Part of a small language model's weights: 8.31M parameters.
MLP neurons of a small language model. Each row is named by its layer, matrix (up: input weights) and neuron, and shows model dimensions 0-191. Each number is 128 + 24 x the weight over its row's rms, rounded and kept within 0 to 255. Numbers have three digits each.
Before each neuron's rows, "fires after" lists the tokens most often just before its 100 highest values on Wikipedia text that the model never trained on. A number after a token or word is its count.

fires after: " N" 25, "n" 11, " n" 11, "oc" 9, "p" 8, "uc" 5
L7.up557:094110164157088149118131142106149154158096116164114151101126149117127133105113121164120113141135124118101117129111090083143141093147140141155103124135119136101093124127117109158094126141149132131170156151153158104133167101151146119136106125152136118103108142159187160145161159133153085187182084133117125104130118104145086139095100107163144139167115095134124132066136140109148133122145116137106114122122166104134123143156114136147109097173157128162115142103082113113211162104144099103104110125142133155129132105153096125104146099112138132123134098181094122097144119130125124128

fires after: " S" 28, " K" 8, "w" 7, " St" 6, "p" 6
L7.up442:070092149115145123164124113185101100109130157165160106161131127150146138155169140167117140088123113154139128121138092158141124141118102134106121144106170160122161169122160168120155127095094129163095110148143115174111135125129151110108140121111106132139156040115153152135097112138100131140110123151151115119136113116154137091106095111093135116153140106110152153125146098100121100086140138154114152108163187129120129102140125134141131126151171129111145091109131084145071118132126081100150159119121121125117119079130091137133152104117135137128126125171140115110150105130140085120

fires after: "y" 49, "i" 13, " al" 8, "m" 7
L9.up694:118119169154115097117155134063124130159144122149135180121139101116190139138084107168141112117131126147143100153172135126110100135155160145099108106094123147117177161124165124119116166125144169085114130130131139139128133130081128142119160127107132066120165146175096127112093105162116124149160085107141086117150121087135151181155116116122159135151132130118121150089072115130090130112115105159104130151142103133127106114117123079125143147084121152163122112097139129127144170115111096119104092095136138147137125110099138153097141113155087139125136121131120115147164128153130099131

fires after: " m" 63, "om" 15, " com" 9, "m" 7
L8.up473:105102125144129142115144108144173105074128156152142127121142101117101143072151108153147173123106106119127140101114121116144134136143139116117120164097141089151158109113113107116159178119129090135135119161120100135096156105104148186102115133115164169152138116148157102116145139120134118104131113152143159141145155113127138155102155089098166116073157134155123157114107094094148132157132105167112154151123081120148095089158165124167119127144111146122109082115126104177149181129130124121109115147126114165122127169115095154131121123148093157102111067125107111145107161099116114100

fires after: "c" 15, "pp" 13, "ic" 10, "oc" 9, " C" 7
L8.up959:128138108142158171148106116123068132121115086108137112085150128133099091106145092101087114127149124163146126167126092128133129114131165078091148118155107112113112086167100142128149136162111097072135107170132092146103126101124156132117142157144122105134121114127160116135101120133135097128101135148115169114135126143168137145085133091160144114094109131151149107110153148151186181132149136168136151130169113121162111128114123124132106166150110133126151124139093113188120117123124123133090147160110103138127114173149101100109164114123151132123142096160173101147095148128125098088

fires after: "p" 57, " n" 11, " N" 7, "n" 6, "s" 6, "l" 4
L9.up671:104085128117114142103149137160128092118147148194103084157115109117156151152100157107147100160140146130134167114190099118147079130143141153106131175132128158092152115140150130152102165126136134142165138122101125127167135108093124121079099103148151102107125140121116137140172147127167119151175116173139118114143150138125118136151118095115119152099090131118129138126130094098123078109153144109090118103159140109083152106186124136142123146136127121132083120099153134109156094140115084118123078085118146128121119111122110158164120129106140143147120132155086121083114147162120143113

fires after: " " 28, "1" 21, "2" 20, "9" 8, ")\n" 6, "3" 4
L8.up17:118111166082151167164126150110104142123147113128148169113123115099101145108147114148152138130097144133109109116120124141151126141125091119175105107089145178146122140121133138137072142152090078077189124143140126110083138099123135120121092101146114128085147123139138170156148097131150095111116122135145145134142162087145118157148149159135141132119129107186125149174161142116148122135095137118175142060128138138112161115119119164064093138145100144128155126163107161162127102104114183120136136112129114110114120178128131100123147100088118125100132125141133133095130107118131147124

fires after: "c" 17, "s" 12, "us" 10, "es" 10, "om" 7, "re" 7
L7.up377:161121114103128169112148120153159099137098122145125135136139136133098111121192133167135097061106130113122108099148115112146131113107138091109131164196149102093123107173088082120124150119116088115116163136132099122171124124138150149133132134189173120112143164157112125133128136096155045153139141138130115127138151109133096138083139122112121134147130146146140137084137139175147103110076128112120104133141108171134086110138140115143149115120146125141125165128109160107127145124182117155139091159141121138095113142152098140173121121115138172135103146127114130140095095119128131105

fires after: " F" 39, " f" 36, "l" 8
L7.up677:131090169152130118100155136051102184155142128153145085137145147133133077106121123132121133148100121159155093122110153144132134142133103124106183121108135130119115165114146145131112157128100119119101086105161116141116160118149139091111114108090111156126152133142146205136150114137182183084115142183114117122131100134194133141122136119108141112114105133140148125174149137117130080117127118110140126130138149090114134148148120112123126180115118134114142111101092119133123097172128108168118153139144157116109096090108180105133119128128121161097109120098116109115153099141125132111

fires after: " B" 72, " b" 19, "B" 6
L8.up183:137107138102129089195106137128128142112083099112152154123161093153167109155126102119099146096097103119159136137147158111132138146149180128116096130107117140111096141126143145117131163155115114080143127132110129175109166145090101141126124131172107130111151092169098148169122096133118159144161108091146135099135083137167165173152135108121155091132129101092122113156130138112106112083128087120095131106122134129107133116141093111125122140177180137129110104132106110160132133119141096138103137091137122143135105100100143181156122144152115135132134100109181113114089120152120176122

fires after: " v" 18, " C" 12, " P" 10, " V" 10, "p" 9, " p" 8
L9.up198:063120158154116152134134118137116102117112139161126143078171137105153148122118123160097152113102088142145116087151130147144127101129108150141157159140081112162121171108139118136144128112141092130152157114122125117105137102120131095129125072111130136107128120131115123131127113144148158125101117138132081104144142130162098106159116124083140121112145086194146115101132161057113133096171160097159133106184148152132145157088164128158116118126159162117137111104097129159158148125162154146138083134103148120133113136136127118112123119129077125098144141184168123103126093142116132100

fires after: " m" 18, "pp" 15, "/" 9, "m" 6, " p" 5, "2" 4
L6.up786:104086095141137104103091123103140116093143131099139114126160095103133146149108132119147156120099129187143132112116133128166107173062187155106157152166094147123119128108188131123092113141152128155144131159131106111161139146120111097145101132117163178129135079145142155153096121142119111148151121169129143115133179112179156113156133102111114149106108136112149126187112147110111151136139124109150086143126117131134117131123103114125121137143104173138123144128095135160162116126100131139088096135174119081111131138138108130098159097114106112136091100114168095152123131173113135120

fires after: "res" 18, "c" 16, "s" 9, "p" 9, "r" 6, "b" 5
L9.up116:125124134145141146143098110167128122146117108155148106144149111124089112109154093150167144093133159146119086140126086152126112108118172077106121117158165109129100114155122131102114144162113056101146099134094144114134136096126128194101140134170143151086133128159163128161120122129108136182160101094149140110152162141083139129113179118124146074137119132142127123101149129105163145125112101143116126133145119125121112137135144139141128076146116102103146084133133173166147148127144141147118140112129110142118101167154076122116147100122144152124093085124165121144063146112119119127

fires after: " J" 25, "o" 13, " ch" 10, " de" 7, "ac" 7
L7.up488:112122121139128167139120122130142156095131090108159095126128130138108083114090059158100103120126180091132134166129129134135137064107150104093081172129128142112112120123130128126123111110141152108115106123148115122091140099115101123145169152125161059138135140139118142142168112137139107150145064127136105108141120119163148142086149124116173128138139113151118147147158158167117108106109131135157093132151143119165122163144158081167188095175126140145093099169122140154169118123132131146127173135136126159132113143128148139115127108168149119156098100114109109136124124109139104110

fires after: " m" 24, " pl" 16, "ol" 11, " pro" 11, "l" 6, "ch" 5
L9.up525:132120153097130129116101123162128147092129146168127133147134084117137139125119142153108106117115104176149133124154140108125108115138175099125124142128166083102125134112137098122087165136106113176110113144123139110106170114135139124081138123141130175093147114089176116132161131141114098158130124136141096123137145121127117137134127146163129162175128087163111151104116144099171173165089112128085137154175092132132084099143151143136086134095122147105136117142135172113107204144140147100086121104133146140117113135164115118126148115129109172072102098143118118131105140090104155159

fires after: "r" 33, "ch" 30, "g" 18, "og" 8, "c" 4
L8.up601:088120113122144160130085097121090111124173161117142091162147155125117090098154121174148079102104154146128103155123107160125103104158165123127160120113102139073171088134144135110146152159094148096116100115199129147091150104123179095103164160095151087111173122140148114141135106116082134130136114099136135120140179101114152128139157154125144123143127122159151134129159120145138122119089111122105120128160102129119105124103132089152155145128140159153097114110121122122126124166119131108082119122117073131148108127122141122134124107141120157115103084150150133125120160152124086102

fires after: "l" 22, "an" 12, "t" 9, "it" 8, "r" 6, " B" 5
L2.up180:099091130131158127147114115110107148130153139112133110079132111123149096108086196137154144132081137146140143156102148195122082124127128090109168160155127132113142140075150135137131123127157136093125128155153139113142116075132109113106151099140093155152109125118100162131120100142114104101089111117148146097133120094133158142102157153130139161156116103097143120157139156105145153144152118116142120134155131124120132127065180131119150125191097152124159149131145129156139099153115101164140114074155100130158114165126138121173102146135107169150107128088139112149132094142106139123

fires after: " con" 18, "h" 14, "c" 12, "s" 12, "ud" 5, "f" 4
L6.up670:141143156114126145135156129166129115133152118111117100107103146130141115107168130187161123155116145170098060109106111108136113101111170090104154141159122115102135114151153110139122113147145095169154156136151109110130150128105128133130108156072139113128156127167087117153152096116150088087096141116120136111152164102132108098110115160158115164126123163196137157121116159157178109132121107156142133148148114151146113144118104135084119158090087161114126114102120114105127140082137107124134159156136136130128127154142077103143142126100137144132102134124133120099048127134122156117

fires after: "il" 26, "0" 17, ")" 14, "2" 8, "1" 6, "8" 5
L8.up223:152117119157157121159119132110132117105178136089117131130145172101103171099148124122092194071143092118148117093104086096120121156145141125156163129114140120134121149132088161179172159113081114146125135167154137136099168103106094116112103141121109156132136174123093067120137096132152125100131102149113157140129146086149120157101109113115153123142132076125151124155171101146141102077096136106131126135142122107136114141126171102152109175106130135144135112143115103138143111113116165175092139121134115122117103131133107139156143145129121124131112132122133118195108119095127134146

fires after: " B" 59, " G" 24, " H" 6
L6.up381:128076129152151116161077091139142132118094098137128134096151117126144140153084104172091146114113094117154135160112162123131120150118092119113169135113106164161113166143127183155134157132143112116116108139124133175112134145110105150173152156132118118099145096096114155141143115149129129168157154155108116076126088119153161145106116124133132094107127096080152136141140116190177104107166088170141154110154123097110111101148093136140136127149175105132138127079131113094101092139117113116116126093107153170121124095107164129119140129155118085136122137122146117109122113142127133126

fires after: " C" 33, "ec" 18, " c" 16, "c" 9, " P" 7, "e" 4
L8.up920:094109161146155141116111066117115119109097171116158159105127111138095113109090124137091167165094122182141153120158138131126141109124090132118159149106104146143142143085123134124147127151134125140141140127151138101106110133135158140104092095160125118141132148108136123160136104158140134116140103098101129132139125159166151169110086141071124109091136104131139121123152159090160114141158123160158136048146146115146111136137118182143090165153122144168122156112115085153135102102119150142117100122112175092123126149153133128161164125129115143071131126166116114124123133091103094102

fires after: " f" 33, "ol" 27, " al" 14, " F" 7, " Al" 6, " b" 5
L7.up713:152093159130168103119105112104083104099138108121120119099150140116147148130098097084129148118106105163128099129131160115094110103107147106118134151154119122132121147097138104125112157141126099060129109126147103119142139161111138136141144166127126124138163120132134160168090065142159142109129103152125142151132145157146159132091161108147145130144124101108141109164152134146178062128133084114123131095122146089113138124161105127169115214127139103127175140127138128135113137107179091162114163118115142109114117123100146121168161138148119157134105092065139123146125123139105116125

fires after: " C" 23, "r" 19, " G" 11, "ol" 10, "e" 9, " F" 5
L7.up757:111104150119121202132125103072152173121117087127133105135126159136110099074091092194123155132125127129141151123139147155121180134076112084099130164135102139118146131104147123119169144109148125123142117142152132103074124139141114088135129089091105094120153135158137157145143111170133130131126149092126108116138086099176137157073159150117162121079123119145114138130141164159143134101109158115110152082149125107154120134169117138156160169138160177144130138105130145121111073131144120130132139132148140132099119154119108119145138119169122134133114118133130119104093135125120101131

fires after: "l" 18, "t" 9, "c" 8, "it" 7, "an" 7, "r" 5
L2.up268:101110150118155114137103084136121104147171136129149129082134139138149083115107152153177104125075180124122126166118126136140116136111138129115147156140110094122121123090154154146118115125162141090164152153129147130112131073120106090120135117114079139143102128130113157144111134146114090106142110110123154104124128111157191152141135157119149117122127124136150088112166136101156159106093121123146129144126128097138119115087163126085149174164115126135153144119143137123103108162112129178108111068161112098152109176134153130176096147146133156138094112082165120132158094136114146088

fires after: "1" 16, "er" 14, " P" 8, " p" 8, "ep" 7, "2" 6
L9.up547:098161124124141148145108130140203139124152099130137178153131132084122160144135106107129116141103166154138114162160111145105140147095125133120140086080106140121131178142111166132121166117105112106120121160086135166104151074108140122116112108134091136079134126139154120136097115093127117166129155121122088098159111128126125151153135164087106120125145097164140161123158118093134097132145144122151142062166132125123114119129074111159091131171139142157110105106098178156129137128126128125123115111122105118093114095147159146137120093141138133144119115171130115120136104084183124145

fires after: " B" 12, " m" 11, " b" 11, "an" 9, "p" 7, "ow" 7
L7.up77:187117152099180141122128095085109118134119097124147116088168090119140172154133149140166194092078129076158192105136135181103130185110159123112124150166146112162126111114124132144108133155122145133131092123137107117140150172116089134121131152150089134125167119122107119137147117132132112128155096148151118117134128127176118136087133081122109134119133117143138157101116096133125095114160142109121151100112143149158125099146080106137090130144127147150181156103126144131149116125146109115104123086143152136110134109122113145130135099117113124146106084085145111115130125144118177120

fires after: "um" 23, "ar" 20, " n" 11, " N" 11, "ort" 8, "am" 5
L7.up888:124077140147100129102128087110140093147144163160107117102110125130125183123153152143134128113076139155139118110130114135123134134157109155120132128116132182104096104079160158116169133151152107142164130154124154118138152096112133112145130108172107140118103119141114138140166149116121088156156133145115127109139126086152113141104115088120134126134099129170141160088119107132120054136153130126104177090149125119098147108154132124082091104115145131175123129067107146111179167112178126121106091127179135125100126146125133134082129115108171140144129150125124103122168144125120141100

fires after: "0" 20, "8" 9, "1" 8, "3" 8, "ou" 7, "5" 7
L6.up343:165193124108091108090099119142158126113132146114113122114124179103084160064150073127143159110110135097119161157095145120146122123128141149146146133121123073103126115111158111133123167136140130108154141134172117075136170094144121176133150141122091151155129125136128069135115095143161161171116110131128132145141175093117085142108126104135151142167116092128114135138170142143105122158063131109116121106117107107138130142153115070119160095125124155121123162126124115096147125106099151164117147097108133149100116126138103135139170143149131134135095137105123137134139121127100158122

fires after: "o" 18, "a" 14, "ac" 7, "as" 6, "ak" 5
L8.up66:124142177130112165137129094109141134079085122094173092136133142128173130150140118148078096086117164087137150156117099137122131113128138118114170185120123139126113140121150140141121115124156094077141091158161114112075138094122098115108153155128134088139160100155104131114117131131129150128175103088129094130135097123129127111112131121116138142141124127124128167089142132175141095109093155097173119107147132138098109131140151091129184140117122138126123164160161120118136143112134146128126126110142083195123131158116136121170118187151117127104107131116147137111171084126109103122

fires after: "es" 25, "c" 19, "our" 5, "ur" 5, "or" 5
L8.up97:164146145128129148093160130168137120119126095107131095095138120095157102154185119138145142122109114147102078119136113135165135112082108120112160110171154149103089108131125124139109108163137108137117148134113143119136103102108182180155141137148158143112116139165123103120138106120129099161112129129121150117156170126094157164132110119163135155203137132127138112108119087149151110109119124155095130126111150127110126139119135090099131064109141162095121130148117092099153174162152111124115077122112084102107115180137113161124128127132155117141149153172151118124090111100147093143

fires after: "in" 21, "ol" 15, "il" 14, "r" 8, "an" 7, "un" 5
L8.up842:143117117120155119159108116104136088113129114113131088103153109114101182091132134115105180111100145118139197117118105133173126070147141125114146159151156087101115122132129144146125163133136114128120101146097123117085133112115126135109110110162139176096138105114111142153136114139122169155115142151131119145140151135147161153096157130135110162134113132104128099174104164109179114147115170123133196108128148098098103114114098124113106145158109147090144101150122154140141146112132143142117148087161098148117118159157093100121131121088064155151110151096162118111132106104106145161

fires after: "c" 19, " c" 17, " C" 15, " de" 6, "og" 5, "g" 5
L8.up825:089142156203123143154104115111127142131086143112127130124130145140071116111134113181148103176108144153118103102150136142113166137138155059127161117158160130143161111106109107102168116147068111158140112138163125124125126115141194114091141083124130100110158127142126106123104111134106140143188134090123134130141150145139135144092129154089199156111126116129131107087139114125126097108102149135109135121119082105131108100187137133123136145139117142142141147104132136131118122162148092145142092122136119137125099160134120114096157114140129158106130091161118121126094128096138090119

fires after: " f" 24, "f" 16, " F" 14, " re" 12, "er" 9, "u" 7
L7.up723:154153142122128123108142129091136131124141088130150118124141127102120125145125133076133117159129174176153122084098154126089143149086141127118168150104101103117161138105122113136150145139135118117127095128175084125099131128120146141089136142086111127109131128128142149128097141115167143099103154149139148143137163156153098087116134076118111161144119116114141122119145114159178116101163139101149115135129128113113147157114102119111122216125125159120139147157094154165107074079159131136116162156154102124114113156109140089189142119131140176092078097106112105125111113117112105118

fires after: "ol" 25, "r" 15, "c" 10, " e" 10, "re" 9, "er" 8
L9.up854:075124110090111142153103119118050159105168140116137107102127150122138113135115138162093113146120109106139142158096129177130105097159129068144114127114143153093115100158159112151093171140077166126150146118164124135170110071122165132130139173124154118127147135114124126137140110111133141118138114165108142094129136092140100141122106124153129144114150125177156151143158163150128102128112116102126160092145112123169126108132156147108131127106118131110123127164150100127146135162129134129083127161080121184119112169165173109115157114113122104124112119170124126088105100125119144105

fires after: "0" 13, "il" 12, "b" 10, "ay" 9, "3" 6
L9.up448:161125097129133095109116124116172125090136111139135154115150169126082175123191090123125145095128125121174144120140139124069121134134142165132171140152144106178112105119136145131107159121155126116122106136159170109090128116107083148166130149098071134146153133146092102113162067172159135107169117128131182126137163134081153116112119133139095110098119125177150129143158106127130118095134128085128133157128138144123089134115138074114150129128126142126141146151097079116159121135145162115119109115119122107097098103098134119122141121134141162087138155124105107142151120120103148151

fires after: " P" 30, "er" 10, " p" 6, "re" 6, "p" 5, " d" 5
L9.up498:120131154143096116161109108152157127099125121116138130150123134121143130131124162146148109113095087116166158115112173133151116144127111134119115096138058164171135152137122129155144158110156082117150166135151144145121155082122136116128127148142108159097124166101093169142108109146101134125111141144117098110141133139136124083152122147136125158114133066121124132206125166096146080100132130087136139112166097137151116137145056146156098100162151124137164135103111129154141066150129082115095108114153160107109104106169124121125141140136139136109147112147101136088151112121152124122

fires after: " B" 32, " b" 27, "b" 6, "l" 6
L6.up531:193117128132170111169109095103117152127116102144119125103126158133060122133134130122124135153098146085127174124121126188092110161151166109121107159143148094114117098069124156150142151133163117112146138138100132085128164132134133145126103151121112154111141154131099141156123117149132132137132135159128131088135087137160076153055138088119155114091116102126151130160157159108130093095145142135102173090122147083161137129151109107136116124136152189147115136103105149154133102102143101125128140117163153129132115095115144129138137132164125126129128106099095100112145123140106140094

fires after: "0" 17, "6" 13, "2" 10, "4" 10, "3" 10, "7" 9
L9.up731:119126132163106098088128140101177117115094127104150117143165133114110165134171118146116141058110147156114121141096145103152111146109133111106167132138141135132152127117164152163091136150148145156153109147178125114136123148127090140125155153111097126119141118136109117145146106138140107100178132162085153120128162092093135125116090089143111152108123118158139133113147100134140132112160118088145111143095139151117088128143123062105133132166074166110130132118079126166170130159093163116106103105184095095109130117134124138144114131129157124103096141151140099128113106185141142115

fires after: " com" 44, "om" 30, " re" 11, " is" 4
L9.up514:149117112145146114078132134124135097120116132116135168117104073130166157112078118149126158106157081138117115099117097110140132149135169118118147155124142121137113108123133108133135150133122110106151158164119131142136190104095105141145138106130133150110144108095124141142134099168136068108119078172107143132142145144142111157094125112122162108125084073103145146173115124106149122110163120113122123111146148158108119099131140133158114117155124152175116145103119116172137145079143128147085130164140146116121131155123119109138149108170086132119178155155097095145055184123134137124

fires after: " N" 18, "at" 18, " St" 11, " n" 5
L7.up273:078107126151155108153136113086142076124188139147114142110151126117142113153088111106102109173109143111125143159119171154107131107188127121145148159138173154104130147142119145146113135121128100142131122124143125153134111052113152102148108083161087143089117090116128143124103120123120155178196116160120156110135113094116160135155117132128116160129137136154145142116129117119125075125144123087113167098141113102126097137137109162107089145157110162147123145141142082092144117141143108152098085131130130148087115147112152132129114108105158142121129111153134128094175106157133158123

fires after: "w" 44, " w" 22, " W" 7, "5" 4
L9.up79:133136152091126122112138112144134112101167138122125126143148166123122125113133125131124133062103135072117109104128113119131102113103124138127175162198122142080132103134142146192122153140173098123149106136108155144108148156123120163103158122123141094146192120139119127139162113158140095103161121090127149130147162099130101136096110107130085135114140140176132157166111086127186100069116103105081139125128111140063127120128146124143133147149153133135137144135124129124149129089112137133118150075084108106091123133118117116135135154141109133090085109120141130150159140135118104156

fires after: "c" 21, "m" 14, " c" 10, " p" 9, " C" 9, "p" 8
L7.up873:153164106108152178120100142144116085115141115112129114081127098121138137100117090127154134122090110123144138126160116147143118132114165114095085131141131110050088148169133113129108142121130108106178159115100106181081116092108121114094156088128127126113175136145122135163081112126138130123080133178143118121140123158198153164104116160086155116125137120133123116138149125131127150141138145165133138108154103140157099116145143128134156135160142141146126140140140152135136118153118145120085105174146118119131120166107121126113113124146098125172135111182136096131067134088140104120

fires after: " p" 38, " T" 12, " m" 12, " P" 9, "p" 7, " v" 4
L8.up89:094131146162106107115125137135156106076121153112156155129134079112163133102103081147128155125094086149136141131116148095154149129135168140106120157120119111149168103088173139135111121139114113129112108162116145161100113164134048109122156149162111141131127115133136164166099102149141083113117115134163113148119129132186155137110125130156145136141101118121121141184106166079100117127139083163128122131141107160152140104119134198170136121148141135148117122088095127129130128126144105153110106170132122093125114134138082101109124133173103147144135093117134098101140152124111137102

fires after: "c" 25, " c" 17, " Ch" 10, " C" 10, " de" 7, "em" 4
L9.up668:081113139111124180143145112112105096132098109162129104092191139121124148114132107155086126126160120144146139149148114131173144106166182083116124103102128110080117100140146105132119120163119169101143120133180130140129102120089142127141153135156131109101147073105145131102119133128147145143106166144091135095155139141162138143109144126096145138100146144126132131145132120101144126134155159121100163101139139152132119103141141125136128159156102091099128123146126167081105118160196115126141117167116127118125093174125156125109114089152149130072098141161123085151118110151122075124

fires after: " B" 23, " D" 14, " R" 8, "M" 6
L6.up80:130134109136110123147126105128092126146115102145127146118158156113138136149129100125073133123148106095162185137158142149124141141182171158132139124149116111120101150112122159161137140128128135089154139126092162129149136100105064128160154125180065146089121096112161108128155133130138155165163140149116113115125106133142114135189133096092132114133112113113136124179140174088087110109132115107130093098130137126141145114148107090163072159137166141140185126125064126138121113154135085147134143123139154147098121125129124141117089128146158120130120146100115139126144100158105164133

fires after: "er" 14, " v" 12, "p" 11, " p" 11, " P" 8, "n" 7
L7.up547:102075126130129127101107123154159128094146149112133137124145108117146126104110134132104152155099114140109160100106129140175123122095102127117174107109117134127086195103130151115097134123090117137127155140116105118138135142147116138123091129178102175098122088140169083130095133133125151159129140160144126103136140121171150171133091137150160094121125091168143116117119154040125152186131156109154136078135085145139109106172118151145129110152111128152106138137126149100141161109164105137097110136111134126080111165169097137127124100146135147157120114146132104128134134141120155153

fires after: " C" 17, "c" 16, "r" 15, " c" 10, "." 5, " p" 5
L9.up332:091128142118108113134133106163070124139149144108153086106139114098143121103122100157154140099110150141140095098104105147159081144143141107118191107101070132110153115122119101140126123147100126101187120169152109138129150112118133191118089120091123103138150088125150123137115104121135130162071116185123119134130106147121156148123100145142145113092106149131141106159131159173144142139169117130112129123174152158151119123122114110174147113124107191099137150146131080123138126100144092114092115152113150164121122146142131145140119142118156140126145105181155107090122118156108133129

fires after: " P" 18, "uc" 13, " C" 12, "op" 8, " c" 7
L9.up217:108121164108148121109134070155126094129100133161120172125142118099064125118081112111107105163109146178179128159139124103121153114115145138139166139137090161145109129148139115120163158132153101095169126156111118147088127120110099131095145093105114111083131138107119160123141111152134119140148135134110129147148165171150150135190109145088137123103118096138122151116105102092153118161139129108130180084147095148137096106126133176126126131101142153123104108116117148111128134132125141115110095170122128126128107167137132124076142109114155135128173090184104100109135142092129115157

fires after: " S" 40, " s" 14, " (" 7, "y" 6, " al" 5
L7.up532:089109129143097107135121124145118121114151129118111176164131111135208153137150129121100159073092149112158097102118115159121108116152134132130127121105127144145108133118199110100109160138133117100130163142159091173106123140094149117147193184125098118126158123154102156165153100140123096122109084092130132131151144104091121150131119128088160158094123116142157130131132102132117111123114090127130079146174164125094126124147120080111109112128112128129137119111137119186117163118153084135136165103096135134101115121095139139147138130139152143119142112126107098113121143140106144073

fires after: "ol" 29, " re" 13, "o" 10, "a" 6, " f" 6, " " 5
L9.up873:141093144114108137124105161128131088111137121138146152063127135105146155125120138115142144162140132165130154113074161162127134171131128126098157130175158107137131170100150102156107128132115121100095088134150129146123136140112125124140125205113105089134116186167130126156107124122164137114129106132160101130143153130145124120084149122108148126099124090143138120142168166128137132082117136113099077153108136083099145094147118091162139154130124106107174122162159106149111164112120104136141134096106123129096117133101143131150183153121100144078085130094133113132121110155150116090

fires after: " |" 22, ";" 21, " " 12, " m" 9, "m" 5
L6.up41:158125103165096133093145135175140112088121157099155130128158137104141105130142092156123137145121123117124139119074127117179130158078148114121152139149180113075141119134152132154109135133129132174105116147165143121132111165118053130122105148134164182110121115141129102138088106114129138131133122121096172100134148118129122118186110111105142143140124133115142128152092119105168081146121120094137091148142146163130083092122129100182122149133097121121124123160115151116124134131107160160093092098111125072105120139139111138137152131100130102102116116152129126176082147162141101145

fires after: " th" 30, "w" 20, " w" 11, "." 8, " h" 5
L6.up700:150139136148099176115108154165110070122137137151138159145145139122124104109132126149107093102130147110129078115140146081170114119113124145085126141203122090128162128126131146153093099132135092166149141131110105113151144166128088126120165156099158102127144133169146182125141152128101102142131117106138145106146148129085138089125143143135139158126102121117137135152080127145182125087109081148106125145151116125060113112139102105171100130101110099131168111120132136121128102105117145142111067104169122130135128122110113131143164143118129143102134113096122138154148116127122172171

fires after: "m" 33, "em" 20, " com" 14, "om" 7, "ed" 7
L9.up461:169132097162139159114127157111139088124093117077119128098143117123130124109122113140128159106126111148128113168140129112155151171149146101086126148178148109076089134153165117145110150168092128095128115154134102102103133121123098115129111119156098092081130160131148099132138137151142141105100116179148084118151134135189162167104143106130118134140140136176123113120138132131121102140135132145138134111134109178135126113089111171147126116150164141183088121100114101114178173113139130155128122142134122152114132158117092128061134141161128145133138103143108105157094121147134145176

fires after: " n" 17, " e" 17, " N" 9, " p" 9, " an" 5, "y" 4
L9.up341:139169129128099117144124102140103091148134157117098097111110116113107153034170077123147155134098113117132097160135102126160093169132134154106140124106150141153087135111146136117098126136116146121168132169137148134091137138103095121124153094143117168103130139170136112136145149136132072129155100112138139140135147103130096109120099099096138129079142140171109111102112143169145086149152078176123145096144113150137096112146136087160152104177163138137117115092119164147132146157132144138110132140101178136101126123126134160117122147135157130130133088121152121141132134154121164099

fires after: " p" 26, " d" 21, " E" 14, "p" 10, " D" 8, " P" 6
L9.up55:106148132179135117171098102149155162165146096162157127094123117111121123132155109138071131128136165146155145142095129163121110134111100141132147097158124152133141183135136122119114119140132102139145131134126153116149174114129153135114122068124130123058154140161125148145111158145127131129115172162153114106144142104163167133162095134110126106058133085144111157145118145102108093125138156115116124086161121130131116118155111106156071119091146153118120133108099164133162102086166121098101128124142146121122116160141158097135144101175089116124104141103135119104129123130111178106

fires after: " B" 36, " D" 18, " A" 14, " O" 11, " G" 7, " b" 5
L6.up674:137095129163135112171123111065118171135112141159137191102121128130145116155114142127132126080088117091151142094135160138096123140130142135123128157118112114123111148139119195110189154108133129108094128122130137139097167158135141061141090138120140118145132112136151177133122100154131151129162129163151110115126088120178123166110151122090166111107111109121147150157163158114089116099108126143120118107119152108177137131151131131134135129097116152152148115114071144142094102118158108181121143085155158112103108091116146123142120124178099139112110112103131116098140117139126138126

fires after: " b" 12, "ar" 10, " B" 10, " f" 7, " O" 7, " E" 6
L6.up732:128120124121103077155111113080094124160119123165125125072121154106097187119167167099129144106096137093137156129129139135085125138143123116130152128127164115124084127083176137138123143119097139126124131129159169106154168126112162104162157136104105128116160122153100167120172101128171153108114120136131128088149090107148084137122108129114130111127121134085139146111149146152156110132151123144134132120146147113064128133126127099092114105123151102123180140109116144170132101133165102127157182097131152138108106094095178133154112132145134161068122130109159110115132134124116134115

fires after: " n" 44, "n" 10, " |" 9, " N" 7, "|" 6
L9.up625:057097129154153099094155124090126131118124169144128145121112109126164135149147143151170073142085139142123149119140095127175096097149131173128115108090091158113156115080134111097108114141120141125121166192126090131108142092132150118130163147146135153144128090147122137140132110136128109162175088144098146120131158081113144157093119074092156116128112138153129123141114090089137113134157111119143138131133138122132134146154078136131143159138078148131112137128098168134162130101158108123131115094123114116153120115136189141143139117111129137115121092160139103110148163159147151133

fires after: "l" 46, " o" 9, "b" 7, "ep" 6, "o" 5, "rom" 4
L6.up194:150171142122157115184156107062131153165104085134133138123156124142071121094137130107112137087117175132142122130109171114112109119156165120111111121144138096112097128099123108140128117134153135094138092116120101098145145103123110155091159107113124119146122138127111160136134139134158143112144171169142088100141101120153126156113143067171149150130115141068140160113143148129127142105121172120138140139119129069139140132093131110117135116140086151153096109121102164178164153130139108123157154119178103105105110123154125110117136120154098134128116104146146101072091124140128163127